python train.py --n_layer=14 --head_dim=64 --rope_fraction=1.0
MLP neurons of a small language model. Each row is named by its layer, matrix (up: input weights) and neuron, and shows model dimensions 480-575. Each number is 128 + 24 x the weight over its row's rms, rounded and kept within 0 to 255. Numbers have three digits each.
After each neuron's rows, "fires on" lists the tokens most often at its 100 highest values on Wikipedia text that the model never trained on. A number after a token or word is its count.

L4.up2032:119129120138127149124112115151098127166133119122143096118154129121126112119115154148163133116112125115119099133120123103118128106115115176095168155176098152120113134105102133122147160119117122138140109106127131111134104127104082113135111159165143094176175087127141111115128139117129091140
fires on: "0" 34, " January" 13, "F" 7, " as" 6, ":" 6

L4.up1962:152112163139080155128090125109121137128118132144140141129107097109131160118153142137132152178084175154142092146068113137099134137107134124135114101100151155132116110133118098125118132124187132096135139124127130113136098119140136153148155201107147146160130104111109147141165159137115113147
fires on: "s" 17, "ing" 12, "e" 9, "st" 7, "ness" 6, "es" 5

L4.up2404:149132133114107084144145125112138142146140116164105147146161141119099123129104114195116128129156125173148158120127124136154127112127091111100091137090123135097165171114140185096115174144128133115139148116116125172132121130118149133163149145117123198144109109120143121114100115125175136093
fires on: "r" 20, "b" 13, "st" 11, "g" 10, "d" 9, "t" 8

L4.up117:100148167145124135114118111156131140144130141110129122116132105146140094112129115106129116126107129094113097130105094134151135111134194135145125116081101166124098073122130132116130140165144135114164115139125135126163143095104126118152104132128134102174107125115126126152123175101110086075
fires on: "==" 34, " |" 14, "ni" 9, "ana" 4, " Gu" 4, " ==" 4

L4.up619:132118097113117136117141145098110120152126112098111148141126128117106117118120185089096102149146152098193088099152120144126146176182116193161170143164145157138133128113090131157093120087128128108128150142162093117118152126138132115165115088168115117153095139150155144134136107149108151094
fires on: "'" 24, "is" 7, "ing" 7, "ce" 5, "ation" 4, "ly" 4

L4.up2406:118097117110120136143112139186110114128141127099162164108150141105159104122135129151144149154106127136126093148088121114146102133126131095148150113116109170135117098127109114126118121128141165129171146157106163103156160099104168158089133119151167141145121114115196137138139177110137147099
fires on: "." 58, ")." 7, ".\"" 6, "ly" 6

L4.up1171:103160166106146107122186102110117085125081110122111141137128146103153177104110146135089177077130134112103113163095115128158153127138113098156137161108131124111119105115088141150126170126120142124134152123136099155079092130129136101134127140117136125141082122110144103119117127113127163122
fires on: "5" 32, "4" 9, "9" 8, "iving" 7, "8" 4

L4.up82:142111110194123132154143153144108064139170157131121140155119154108111154099102137141135147129128122139123101137107160140152143115162124120138104128114153132103164123132155148146112134131117070153095179128096136126171149136111129151114152100115105114203135111158141103127110172086156066131
fires on: "-" 37, "y" 14, "gon" 4, "–" 4

L4.up1784:109139108120119126119142125138145108143163150115108129068154130120122145136118101121081121087097092143102143134120136156102118103154133139123166167133143117168121165075104163124100110128086160113117157158160132133155124127143162114110115121112144062119089145190113140146143132125147104147
fires on: "0" 43, "1" 8, " made" 7, " sign" 5

L4.up1003:137108191110092075079096118147172181144152156148125097143159112112101146181125087135138140125111145099131099141141121118113134128129143129136176124133098128139150130157115143153107116103147114131125143142153110118139164117127097184129134139142083095139087106144122107112091126102148175136
fires on: ":" 16, "1" 13, " St" 10, " United" 8, " University" 7, " U" 7

L4.up199:085133155134139114119158165155088123135123122105134142147153177151130142117098153120111137167135114100122151136124140145141125085145164078142123075096099145124102082133146084127101145130072138133129179170155121153125142133160161102130132147157135152167129178105162143150087130129127146145
fires on: "==" 68, " ==" 28

L4.up417:145151133085121122084095137103105164089127118080135073118148152128151128129129121096066101101133094095105105140132125140127171092114144122136108095118158141170113144117073143105134087150160111134097127129163145129136157085162131123115166118139098094128156133111113124104132106146141073111
fires on: "s" 33, "," 21, "Early" 7, " groups" 5, "ir" 5

L4.up2333:118076106105100108159141119133140139087147144104136094181139159132116094119141075158109096138115119121157128115119139139114171090141148139085128178125134164168147134123112151160132100127137131140102138124113091145163100102105139117133111121109152167079111166117092127140127196137136093101
fires on: "," 18, " (" 10, " [" 7, "[" 6, "6" 6, ":" 4

L4.up2044:138105119155148095138088122115133107121119106195138117150106150130121086171144106096159099123142151116072151110127110096117113139148141129174103148132125086132136107105187126126161130107129169130148123101171169124145118130101127092122121144090087109173132124152088124123138097128123154154
fires on: "ter" 23, " Inter" 13, " inter" 13, "din" 8, "man" 5, "od" 5

L4.up49:079069117139134116129122148115121148139141088120144154156100160136156154100112150138150143133104121121129167151145127114124170177107089148111116151099163146129130173102093103162119106134149111145125113094103100104132118157100120125147153158070081109139091145150115127104131076096131149111
fires on: " of" 16, "with" 13, "s" 10, "ment" 8, " is" 8, " in" 6

L4.up784:102174088125108158160130140128103155096142138104075141154153124146123137143143128167108161140145153130101101113139166138125139054169123106144149111128110152130101103153133120103130138153138213131148091069138161146092123143132092127121134119159122137111102137143123147145144125160099126124
fires on: "n" 21, "er" 10, "der" 8, "g" 6, " air" 6, "on" 4

L4.up727:127126114120141087117142166142158114100124105164100132126166138147151132158145105172117181105145107129138090136155132114161153129121121127151099116116154080130112128099108116156137133097114153105161123148121147130116157133131124158163117135084141128118071091123154070119107104112150134135
fires on: ":" 23, " and" 15, " |" 14, " the" 11, "):" 7, "s" 6

L4.up1464:154131145123129127139133130140160112096134073107114122117127154111148159132116132139097146148066121165128142148132134147140106132097172165162122134144144145119152111097151102128106104129164096079158102145110111134109152100103154132120148125133132152109140110153149175130117180171100106148
fires on: "-" 23, "9" 20, "8" 14, "q" 7, " of" 6, "6" 5

L4.up1228:123080162132112102126157119124150107119152109129154152122148120120122148107133137155106102106095151178125129129132140124134105096080132116136129145122128114133136124140148093149125141132127071122125110107145105123140071168098145121095110134163107110095129137163133157162120170126144124145
fires on: " in" 46, "In" 15, "in" 9

L4.up356:143145142116131090119152179081113114146121114206142147129093145128120121137149169125140108119157134143111146165124103103065130133117157089122104109098156108122127145116125160108125119122118166164144150096124106123146109117147143091067115095151175108128161119135135174149123103145170143119
fires on: " |" 38, ";" 26, " Authority" 6, " Cup" 5, " Region" 4

L4.up257:110097146166141107163120107156191149124093087159124152133148133106130088131117090117120079135124108112063133125142154128124124077102108148085138141128135158099145212107106077144127140093126139119127148130074121113145120126102113125160119214126095156129128126121152109105129150130154121103
fires on: " of" 55, " " 16, "with" 12, "tro" 5

L4.up600:131107129153087120119126161149141142081131129168108144138149118083131101140153139143097129138174126171108138146130106111113091156132129068108110102168156178111110160127151165117130161090091135109114139078130106127117130121106078130140174097088111089154091147113124131126136138101163163143
fires on: "va" 26, "ni" 8, "r" 6, "n" 5, "d" 5

L4.up2507:137145117108180107085127118153111062098109042100149160135175166116136152085146110151116158132130123185117178133137161130142135089126130087106174128108124101127133170116122123138099087122116103113143102109118153119121110118152164134093119144136130093166120126151170122122164119105122128123
fires on: ";" 26, " |" 20, " " 17, "ets" 4

L4.up2519:121158123088098101112071102097125109108102149138125139110127124078093151107150142139110130133124144139148162094142075115149146142116122142157178147182164099119126111106156100135138155127142147114135119089143155111139158131103146133127118109132109146172106126084142111171133144064159164163
fires on: " New" 41, " San" 7, "New" 5, "L" 5, "re" 4

L4.up693:148148100132144159117150133140161141134128139128159162138125088072160115130169127112121159146132126110125134092092148134050090083079188119107134105115141138123154117128117139116163128153095100138109113126166109163137155127121112152131142092130132132121141098132113150091139159141139120123
fires on: "0" 17, "s" 16, "es" 7, " cost" 6, "ine" 5, " product" 5

L4.up145:110113115141093077134130105093140129121104154160100118135155167115133143146112158132073162083117139116073143127081084135134119142092128175129172150128114150141117112151121123093154185132112126107118130141143126126146147107146158170124142113118104139090150155131113120120124078139135080072
fires on: "7" 19, "6" 14, "8" 13, "5" 12, "2" 12, "4" 8

L4.up1742:119140094146154145138102103083136125129132176170111129091127079147110124127153140149118129132160146143150162143123113148118097119155111096129097141114110135114098155139090100080145104118129118100104113125145099178140172092148173154088079061115123116149117102096157146114105162124115133128
fires on: " |" 18, "0" 11, "er" 9, " Ref" 6, "pot" 4, " List" 4

L4.up30:124141126092172107160171144135146124149140077168103145143139102098157155133176188123110140105148144091092128143128173127115166136103109157111153105151150111137089153124119121102131156111042147122106112181101101117143150138185167101092174123149102132120134130131152147131167121146164126103
fires on: " con" 26, " trans" 16, "ce" 8, " of" 6, "part" 6, "val" 4

L4.up58:146142121135098117117116124093089147166119131166091124102126133131102068117114135129122129135075129096099140130177153095142111108103145141147134103096120140081142086193158112130138168160160124126090171139121160118118127145145160109114083131153115122106128141123107109107127107132119116138
fires on: "t" 21, "in" 17, " T" 11, "c" 6, "p" 5

L4.up840:112130112108086140103126093169129107151167124159122128167146119112110116138153141109141114077113134171145109131136136138112103114133128110135149093148121132098116152183140122091129143137115159105117137085144108138082142125065098125101084144154126092125129122115143125118141118103129140131
fires on: "3" 22, "4" 13, " of" 7, " at" 6, " only" 6

L4.up926:167154106107112081134075105106100120140114151130148103094158129105113142126121143137118109100106101108138098141166124119124107170167106134124147138132112160148159177126093118106141110118142117124153146163113165108128096107167123151134127148135118131106131106108137154122133094127121096131
fires on: "s" 25, " Jones" 9, "y" 8, "son" 4, "ić" 4

L4.up1524:088105147101174137137134129123129145132131137112156104093133135117163160128147162142105124124148103124154123131169131093146122155143119117129135148133158118155154095126149192161137150116169093156127123108099165148144100119171130076147129097108114063143150161114155143131116104141133080094
fires on: "," 60, "ul" 7

L4.up1372:107112140118142122141142150135139119152139182132115140158120141144083163090141086142102115138154120086099164128089114100086135127129125153161101128163130169140079145119115103166105117148137130124104127117135135134117105108129114169122089099125171128122161124089142120126123123096173119110
fires on: " of" 24, "f" 18, "ter" 9, "." 5, "V" 5

L4.up1700:188127131149096103146147151125162110134156111148112156180116149092139134126173164171091096128116133155100130138141070142119097123140155114141151150099169143203143111138137105126111107112132102125140149133138074119148132137112109127151092145203103160134159116143110142119139152165113098159
fires on: " |" 61, "1" 10, "2" 4, " " 4

L4.up642:131166127119118140176155118143113106133156136144103070183111088139151140081161114118170092158147130161102156081135108152124126088150130087142068124159131090141076141067120110117165167104118138118116081131136125125136116100112141118114114120137136144153116116114154131095148103104109136157
fires on: "0" 17, " May" 15, " |" 9, " June" 7, "6" 6, " January" 5

L4.up769:146101166102145147111131128130150138147126149138120122141084114143159174153116127087149077145130118096114139136138111156114122116127153108130112167123141119140147149124106129142066148138174149128104115159105137109132112111159080092106106133121099072134115092133133113111128144140129122141
fires on: "s" 24, " He" 9, "n" 6, " his" 6, "i" 5, "an" 4

L4.up2384:132124148137144100155142120128143119129186131111148127141139150123061161088128140130123102127118118154134090124145171072153158140153156133136131146085145124130108113098108082097080109168128136118139147112150109159117146123143124126104112091150182140134080118159117121117070141132140112122
fires on: "T" 36, "je" 9, "3" 8, " team" 6, "ب" 4

L4.up1088:119139103148164117092160099107132107107149060154086102112096109115106104124071149144120138106102142137126121152129162103134112082147143145111110086101105098092116150110083121136184161102136137151141155136168136130149096138180148110153165145129156134137092111141138112122155106125164165144
fires on: " |" 84, ";" 11

L4.up917:123125135099145121124102111139131159084133105166118135149103156130109102126153142071106137148149113093131122095139088120168128131158111134126156141143130102130102096141153131106121113097085138085130139105130105135119113115116077143087126066100162142094116160112139156119139154091121114156
fires on: "o" 18, "g" 13, "ia" 8, "u" 6, "a" 5, " |" 5

L4.up2346:135158127131116115172177084091090174132124108119115103105171121091127126149096097151122179112161143150125163131130101089133132136157157123082155137155099119127129125099116116143103122139126113127126122109119096184128119117074142108117145108123139140114134089145123101175082115128156107183
fires on: " |" 53, "'" 12, "al" 7, " episodes" 7

L4.up2422:137138135176127164140133112109085149095149066148134087128095124151132109106106141073094136135131165125096103148089116158146138097149078149175125122124104104176168139154128120099114124137132089114115147158160162126078131123124109103138172145099128143100120121110146112128126149147113094109
fires on: "s" 52, "ir" 7, " keep" 4, "val" 4

L4.up1391:146119120111139107155127112169109112104126092148119101105146157123102156101160134148169159114115130134125118080122132145124130096137134157117112099145136104121138150098119138159127131159154157150106094135139102150139105135125061130104118121133156124164123096139140101154107101130168151125
fires on: " |" 64, ";" 6

L4.up830:127123153141133141113150093103124120166185113153068180103106105115132164087097110123162148120077129141116123115118137175139093084126135177104105114128143118110124105143136158125142093127105123115105131101109142169170135139128099130157162139121102165137160100148134149113161140129120122125
fires on: "1" 42, "8" 9, "0" 8, "3" 8, "9" 8, "7" 7

L4.up2344:150124121122141135157144124154173167098165095167131125094117152136107125098120151151156113070170116142097106131136114098105092146139146109167110121121113195082126116135132081120132127173162088134141095132130152123099137144125140123115130160156113084143135124128113123144140131080136139157
fires on: "." 43, " called" 7, " as" 5, " C" 5, " renamed" 4

L4.up1128:122106102117178130142110106126168161167104144106081125158082130148105126130113113085073143126171165104135125114103150149137130139104144141139103094070114156119117097110141083134129131105167114147111092163087113110153114105121128168143125167078139140146137094133106130121082116144130145127
fires on: "." 44, " or" 33, "D" 10, " and" 5, " to" 4

L4.up599:150140110108127151124177154153137164104161169128116148165136167131166077120135158144112141109166152102123127111111151106133123124135150112122122148124092153125168130139148139154120111148170120083122132129111138163100155130125100102149108165146173125147095116127100129133137158078124099087
fires on: "." 34, " ft" 6, " |" 6, "%" 6, " billion" 4, "3" 4

L4.up484:128082124099157137083139121140132116103111155193111137175163159136133094129106125129155102133125140113155136138109109106124102131102155120118135121139109108118126135127145149140125109118134151109104152114172130136125050099105130111107149171114143160129178110143126137127096102137144148140
fires on: " " 65, "-" 10, "," 6, " |" 5

L4.up1896:136150122112127112113110111118116139135135142142125156105093108110120087140102110158120145139103112124166148130109102142151135118157113150184108114126132121140181098104125135113116140175123122088144123167154098137136116161123124121170136157111143136148126096108129129112125105146118143167
fires on: "th" 17, "st" 13, "rd" 10, "nd" 7, "2" 5, "d" 4

L4.up2047:121099135125093143138127145147139133108097123154098126159102154167155114076106108105156122165099129139120104166163101154124129118135114156123155103121177107141163109125113136119127143102073129122155154078140153109124109145122163155130123122158152156089107110174110140087099128109173161113
fires on: "4" 35, "." 24, "\n" 5, "F" 4

L4.up1620:113090150095148157148179150116131164147116113086083108119148154105100160078146095115115121108072122112152114113137120155099179134120114133116146081128116063171130134115135137127139111129146122148096168138113125168093105107111148127150153146119129115187142120052107133156124145149119116111
fires on: "," 32, ";" 27, ")," 8, " as" 7, " including" 7

L4.up522:140104105158114127105160095106100079146116115094105112126153146128121109126183080085110090119127151143118130129135106123129143133094128175120146112126087137118143128144151131118111157129145114161072084152118139104153180127118098111110157156173129134123143136127102144134143075151154179133
fires on: "4" 40, "ty" 8, "3" 7, "phe" 6, "5" 5, " the" 4

L4.up672:140122110117158048135063161124130114147118150116128087119113135161127132157147135141085119135110106127160131096063133115138106146139161114136099099149182100130114140129096095134090111135125112103104160134106153153139118145127119138112139116109155088134149142186110129088090155111129120090
fires on: " As" 14, "a" 13, "ed" 12, "u" 12, "As" 9, " as" 7

L4.up1283:135102138104121132149034128157100119102089098151064147145116131179130119136162143088175135146114153120134124141122134146071163119140111101128151121106156133139104135141119149134119157159144137150137150114095135127145150096115095127117145121151154172182153129117169092109105128105149105099
fires on: "–" 26, "o" 18, "e" 6, "." 5

L4.up1829:141128127099126087139178176153127135146140184112159116128092113114113112117180148119159151127097135143145186168120142154134147100119102156135174102128127136135133140099122085163135127105141115183149144092144100180103131121128165114109116136142167104154112116136102164125118111128113120122
fires on: "." 34, "3" 16, " Mc" 8, "8" 7, "5" 6, "–" 6

L4.up649:096104138175088090110130138144134166139101108143121171147147116127146160135131120151157141119154140097188128140149170122111115075092110132136124106120134140105142134092143131141132115123079158125072094097133118137130132147142156093175107092112116121094093150052128097118153141136120144147
fires on: "8" 18, "9" 17, "qui" 8, " most" 7

L4.up2255:137131167119163111130130136135155162145135148139132140113150101122128166140129100168125149151107052132120121155124144103149122163148116141138120080120105134158116141118128092149154140135122115114150142117117151169084133129114091147146107135114083151175089152172135121158144123149152140128
fires on: "\n" 32, "1" 21, " States" 9, "ant" 4, " Kingdom" 4

L4.up604:153160139114125135129099102117121137121141121122089154122121150136089150175119112128108145104092112134115095110144093110105146081134158130114076111073133136115140123092155128097088109138106120086136131128107117146117086125112130137166105151083144130173126117108132166117123151100139101142
fires on: " of" 21, "," 19, " with" 13, " and" 10, " a" 5, " that" 4

L4.up2400:115172095075134107140115189131140188110158128112145124081154142164102108138154108128126113134131124132168144142092115140129132129141133131123177145141140120100146114168147141123176165094076146119103081141142170075098140079085146147135102173109142101151137090164127164099113151095090109100
fires on: "0" 47, "1" 25, " December" 4

L4.up2025:086121046096134163122155105129142135148138131138150114139157122128145131112078094113165138135151122128166122139145167138123102109106153146156112105136144092101095165133133116124143138112119158112130089152075132146144133137127151135133121103107125071106147090154105101105101138116150082200
fires on: "6" 21, "9" 20, "7" 16, "8" 9, "4" 6, "3" 6

L4.up571:123098149096151112172092154114095131146113164154149106103135143121112118107105155157110121155177095154166139138141126104149099109122163102140107139116107137148180166145133132130113104161118126101097116147086092139153148086107133137086130137101140097131130156119113133127116132108090127095
fires on: "th" 13, "ent" 10, " of" 9, " even" 8, "ter" 8, " first" 6

L4.up1071:151142111134146164109131148111140145129127120128108094110110146091112112117115121130110090123187147156158167103185153142144158129161147106111141130103187140144138129146085156098113112118138156154104114133159092125131151113135105123124149091168102154088137141156136088147126121193100129147
fires on: "s" 60, " ground" 4

L4.up1741:144145147103136142134103152113163121114131126132109168088106096147144117136152168145155170076115111160134134104085127136095127083130162161116089108131153141108140138108148131138146114080113118115134130137108143120106093169115101163131154150158135149110137099127129144159170138144127148121
fires on: "s" 29, "es" 16, " on" 5, "res" 4, " from" 4, " of" 4

L4.up1190:152138111068159134148120178119160091119126109140140137147189112128146124150161106124103088117143178152155154136135129099108111164131127197150070117122133140117085156126093183129153119123145130152180153122107122091106136114133152141139127133116127096143115166126108122156093105094133145147
fires on: "." 18, "st" 12, " in" 11, " m" 6, "R" 5, " |" 5

L4.up289:116138125106151120173126136135125144138121122100132097102100136096100099119152111091179145100124152150119140097142141085070095165130143083052159134153134139162162174129113152119155151124132145116145108179116161089117129127099139146091127114129159111122088133145096134132142132070109131079
fires on: "s" 41, "ang" 10, "ke" 5, "ten" 4

L4.up1844:132175148128149121130115130141094141094171093128095154136117104123093096123125152066107167102128125134140152136141152143124129127165143099172148122115135160150104139151149140159112121149142139145113173125130084143118091125151142110106120155087144155134116171095149120091120173139150120123
fires on: "." 35, " |" 25, "4" 6, "5" 5, ";" 4

L4.up1629:121136127120101135127167142144109114147150127119137184182193101106169163066110146155103162120096125113133106138146125128134140130122136121144109074157149114128134110112124111095118128121120095117149156144129097168112124109127140111149146097097115095130127116126108130137120123136142158125
fires on: " ==" 51, "==" 37, " is" 9

L4.up1936:156162129141161108167122192120155086101154126095104108149115128161119148124132070165088130083143121184126106114136083132126122122109060090110116148159141133130108141131084088124130146138097139127159120120134089196091128140145142101096180101142145164142132111103127095147130143179146164128
fires on: "le" 13, "ing" 12, "d" 10, "op" 9, "act" 6, "ia" 5

L4.up2235:088136144107119093141140100141113108164127113132144109117135140105138125127117149127106142124096148157161180191133093108128107150123083112138138124080147116123127169154162125126105119106147148119138109149111133122122092114099147179114112168144108115103099158114116131126131123129164126104
fires on: " of" 43, " in" 12, " under" 10, "o" 6, "oc" 4, "R" 4

L4.up1052:144162121145107109118113152130143109118143125117176136183158159133129165136131119108093104115109137132176111157110161115117109146064164072100140134151109133086143102200151147126104183104104109139153141097144103162101161124090133124124105135130133138105097151123116159148097149130112123104
fires on: "===" 20, "1" 13, " ===" 12, " ==" 12, "2" 7, "0" 7

L4.up1754:166090159160116148102115146106075110133118116145158135143128109176164138111131108102127125119099087118110145092097165109119099105125136166093108104122144163111115080134152120148113122101126129134114137165151105174143134131128148122068107092133145120130100089069139140145113190103194147153
fires on: "s" 44, "es" 6, "ins" 5

L4.up1428:145120123105122085107087141141146137137133106159148114164111120149133127089123098126132153094177112112105076107136123125125142137154114136123077111131133136124095131114077122131087113137151133095127138090165131114177147101117134151103138154166175082123172118153136125122150123129107133163
fires on: "s" 35, " represent" 6, "ing" 6, "es" 4, " were" 4

L4.up923:099155112126145133104154168094097143172107140137144111116118083140182156142119098170121140165137136139122143144176096123150154133128124131130115168131076168092179141140120157105136116132115152111096114118114130151169131119112135117140137140154108146121138091167136143134116134139124104132
fires on: "'" 44, "ma" 6, "id" 4

L4.up1980:152134110199139126099137092107136070134157161156112072120117160141126107115094147130115124132104162097155140135133103160124118113134105114125188131088087123101104135098166129144123115116137109117110141149133103126118153063130125112112152131117129136167133149130136143155137119129137182088
fires on: "ing" 27, "son" 9, "ney" 7, "ard" 5, "cy" 5, "ting" 4

L4.up372:111101095112175095101131141132115138151135107101103114187150167127117136148188126148116137161113092155138128149141121109098157112098120132079149123107126089104094125109134125107136099149129127118105108149152148139088145137129124117099129148126153133113119162087129099104112193121132179110
fires on: "a" 13, "y" 12, "4" 7, "la" 6, "5" 6, "i" 6

L4.up1610:138159126137126099107163131080145134162111120164140134108158150102149135143159136105106132115116146099117118110160172147123131122127131082100123100103104102101112098110105122072202160121132114117106125144100113131126155095149140079139150084126151116132131151110109109130160127117131124121
fires on: " |" 46, " " 21, "'" 10

L4.up2111:133142095098135137119144134079138126126106101162138120134086091091125137108165166114107131118149136117108143098143113131100104125125165101168100067141129108142138117143134166131115128156151105167100151147106127114144108112108121103145126151137136154096150131123120134082183172128109069126
fires on: "s" 29, "et" 8, " groups" 4, "ment" 4, "ces" 4, "ex" 4

L4.up2270:138168120089138122126109171109091144130137123141162138114141068128142164097144147154102152114137088124103133116165135122171133152125161150118120191128121160093161134166107106072153119179098149103126127121150140116121068099182150158140100163155122162129162120108109167111069110110145121117
fires on: " " 77, "in" 8

L4.up524:127085125107135164175105144145139077150107198100092109139155172125166123156135146139129169144077122131155130110160090118114148115148138141121132118178126120149183112134169123132134138138084108148094150116137161099152164136146167111097146091089121108120146120169113097109086124146097115146
fires on: "a" 15, "ed" 10, " so" 9, "li" 7, " We" 5, "r" 5

L4.up2184:103159117110155128092128141152121148141109138122095170120116115119134134122092107096123122133127124072119147149104127138111124147154128076142134126130128122143116066178116110117154146147171115139162127154106112141120099111120116124115129145154145180117125130133143102133150093119140130113
fires on: " |" 48, " and" 23, "." 12, " while" 4

L4.up792:124083144162142109130130096137120118111145073097133098128092138096100088113136137090159163175098109112152163126120133097146113161151174118093125136137120145118141155135146106120164145103131108130178117161127147143118128096134152128143117100139137116073131126138138159103170101155163123120
fires on: "s" 18, "ang" 13, " line" 9, "il" 9, " Is" 5

L4.up1167:130110185166124135128102123047100162117132142129140138119140097121157092136095102132136159131131128144103114141117126139124080068127110141119061140110110147144114168125092128145131149128088107136142162112148114137177121101110105089131089142153135146139100157167117144110117109163135148120
fires on: " |" 39, " left" 7, " number" 6, ";" 6, " roof" 5, " time" 4

L4.up679:093164118113098093145112153148161108125117137094107162160132138138164136128132163161136119123136135089126118085061101103103096117167124149145118136121118128161098107150101126145082113116127128139123106139101129120130102145103101101149133137147098124128125120129148080089129130129152136148
fires on: "i" 29, " |" 18, "o" 14, "a" 13

L4.up689:144160093154156114077084133107118126207138126093120123084155122136138128134137148095133133126181145135122154112115092120172074112085114134158123139142141113136166136168126128091127078149146106120152133108131129122138147143175098085135150113128104149123144151151103080137060129128107097143
fires on: "ia" 20, "ni" 10, "on" 6, "ma" 6, "a" 5, "ian" 4

L4.up1854:116132116131133158150124158133120160112136115089094119156144146112118135139115133112099155150112105087146118104092086149129176116124116141137146177120154133104150088169171106163133147108161114123165131141117125091136125106158111134140167134098141152141108179119126120135130130137136126085
fires on: "." 36, "," 21, ":" 10, " so" 5

L4.up97:102126119105133107121126149176147131097156125113126151139150140121168142113135153119159158141123107116139111090153136163134107174106147124134122120141119141144133162143126141112097129119080173112126178131141116117115123127129069100146134125127119138115132093146152132063132156163150116127
fires on: "s" 44, "z" 9, "a" 9, "i" 9, "w" 4

L4.up247:152139097155163159151130128137151177112134137152164155117188136118125130115104145101148148157109129102158122152098159086089115150127125118135098105134138166102112152124104115114125129140125131140151106074155104132107132117114099117174164139105137112152122155136108171115159143115121179081
fires on: "\n" 42, "." 38, "==" 13

L4.up2512:126135139069119112150177163141124152172145123124117128144207127111171131075125123152118166159135121129174113125121141108165120121141140127143135160150116187156121126110108111159156141120140142160102118177135104164087115078090127133135112114181133120114106085099148152112159126132117115104
fires on: "s" 54, "ly" 11, " |" 5

L4.up186:134091129107137073119124109172143112173158121160120144156120136132118163104103154152141104137107176133125137131092119104109125131138145099147181136121131159140111146087133094171140106087120189139095143119129099150101118093134100113123110162156108073182131115134097122136107107113124122124
fires on: "3" 55, " |" 27

L4.up223:137131076095133146119111117162092134088120178134130151128133132111171159147097109146129109156145148087103125092147107123172112107098116117132148112157113051115121125142137134105105136128137130121168170125120095100127127134128160135090103137161134101128140129166171120158116135168125084144
fires on: "0" 29, "," 25, "6" 8, "1" 6, "2" 4

L4.up275:145133142142157120096152110102126107200115115124132160121138155099094125140124100112134140074104117080061119099155102115144145089158134186152124129095139094107153132132149110107161094121114133125091111089157079134158153146122140150130130136155118126096120103141130115100136129122148121154
fires on: "==" 61, " ==" 22

L4.up1750:117128141117140093151123141109144181136147106080138119113144131105135154140105164143084147136119114122111112113133124122097144114134147107135181104130087132112123136137153114112141161125149143153149118159131184125108085111093115127111098106144112121151149099095138128115136116093140128100
fires on: "s" 19, "y" 17, "ed" 13, "ity" 9

L4.up2547:132122139180143115112117115149117068139105162148103104198111146126139130122110152164116135131121126124127079151160114133163130137115132132101142161090169105107145133076183154094188129154116093148110129155152091099142152129153107116143086147120146125119156122103150111077137147109162138157
fires on: "==" 27, "ly" 13, "ren" 6, " ==" 5

L4.up2513:149145118141095157137129075117139158110116135116164090101081124118141129126149120144128149086088125083110118115127111114128165146139150147069113126125133127105163090136119122137128137143147149135163132108120141146107099109127110135137122129163128158145099114117051112140116160125133165077
fires on: "s" 17, " Su" 13, "i" 10, "w" 6, "I" 6, " Tur" 5

L4.up2430:104127122160119067131139109066131112131145102185069166155138139178094105146111109121140126138095119127111120115160146149106104110131157132123144172101106157135131111069162148130124103113105105109139095125134116153142154155115153155152098140107141122147156163141095122166166123139153073125
fires on: "0" 24, " of" 23, " for" 8, "1" 7, "3" 7, " |" 6

L4.up2001:101133085098137143148139098118106070155111135164127141130155108105118061115120187161141120112150138110099156139159132121114116102102106118143163181139128154118123157134132085143147161126113146104143147143187119119119141117105102135130136086143089119142148135151159113095143119132118138139
fires on: "'" 22, " at" 15, "er" 13, " di" 6, "e" 6, " of" 5

L4.up2514:146114100089174099128082148165183127113154116120156135098174140150162150138147083136153108114144125163139091124137121115130155180128097122110158129121105121188125155113139142114118102147135103117089087072124162103134186139121136098116162171153157146119165098136144107060152135130095166133
fires on: "s" 38, "avi" 5, "ve" 4, "es" 4

L4.up2352:114152156142122142107074151172112130117129130119151105157171088169119135128085080126157170096109127111106108105138167060102149153157166125145147134120143101113105086125131135120096129112130119083132131154121131174181119144117100133109157112109081111107082105135149107123108130130130133116
fires on: "s" 24, "ad" 11, "ar" 8, "ed" 6, "as" 5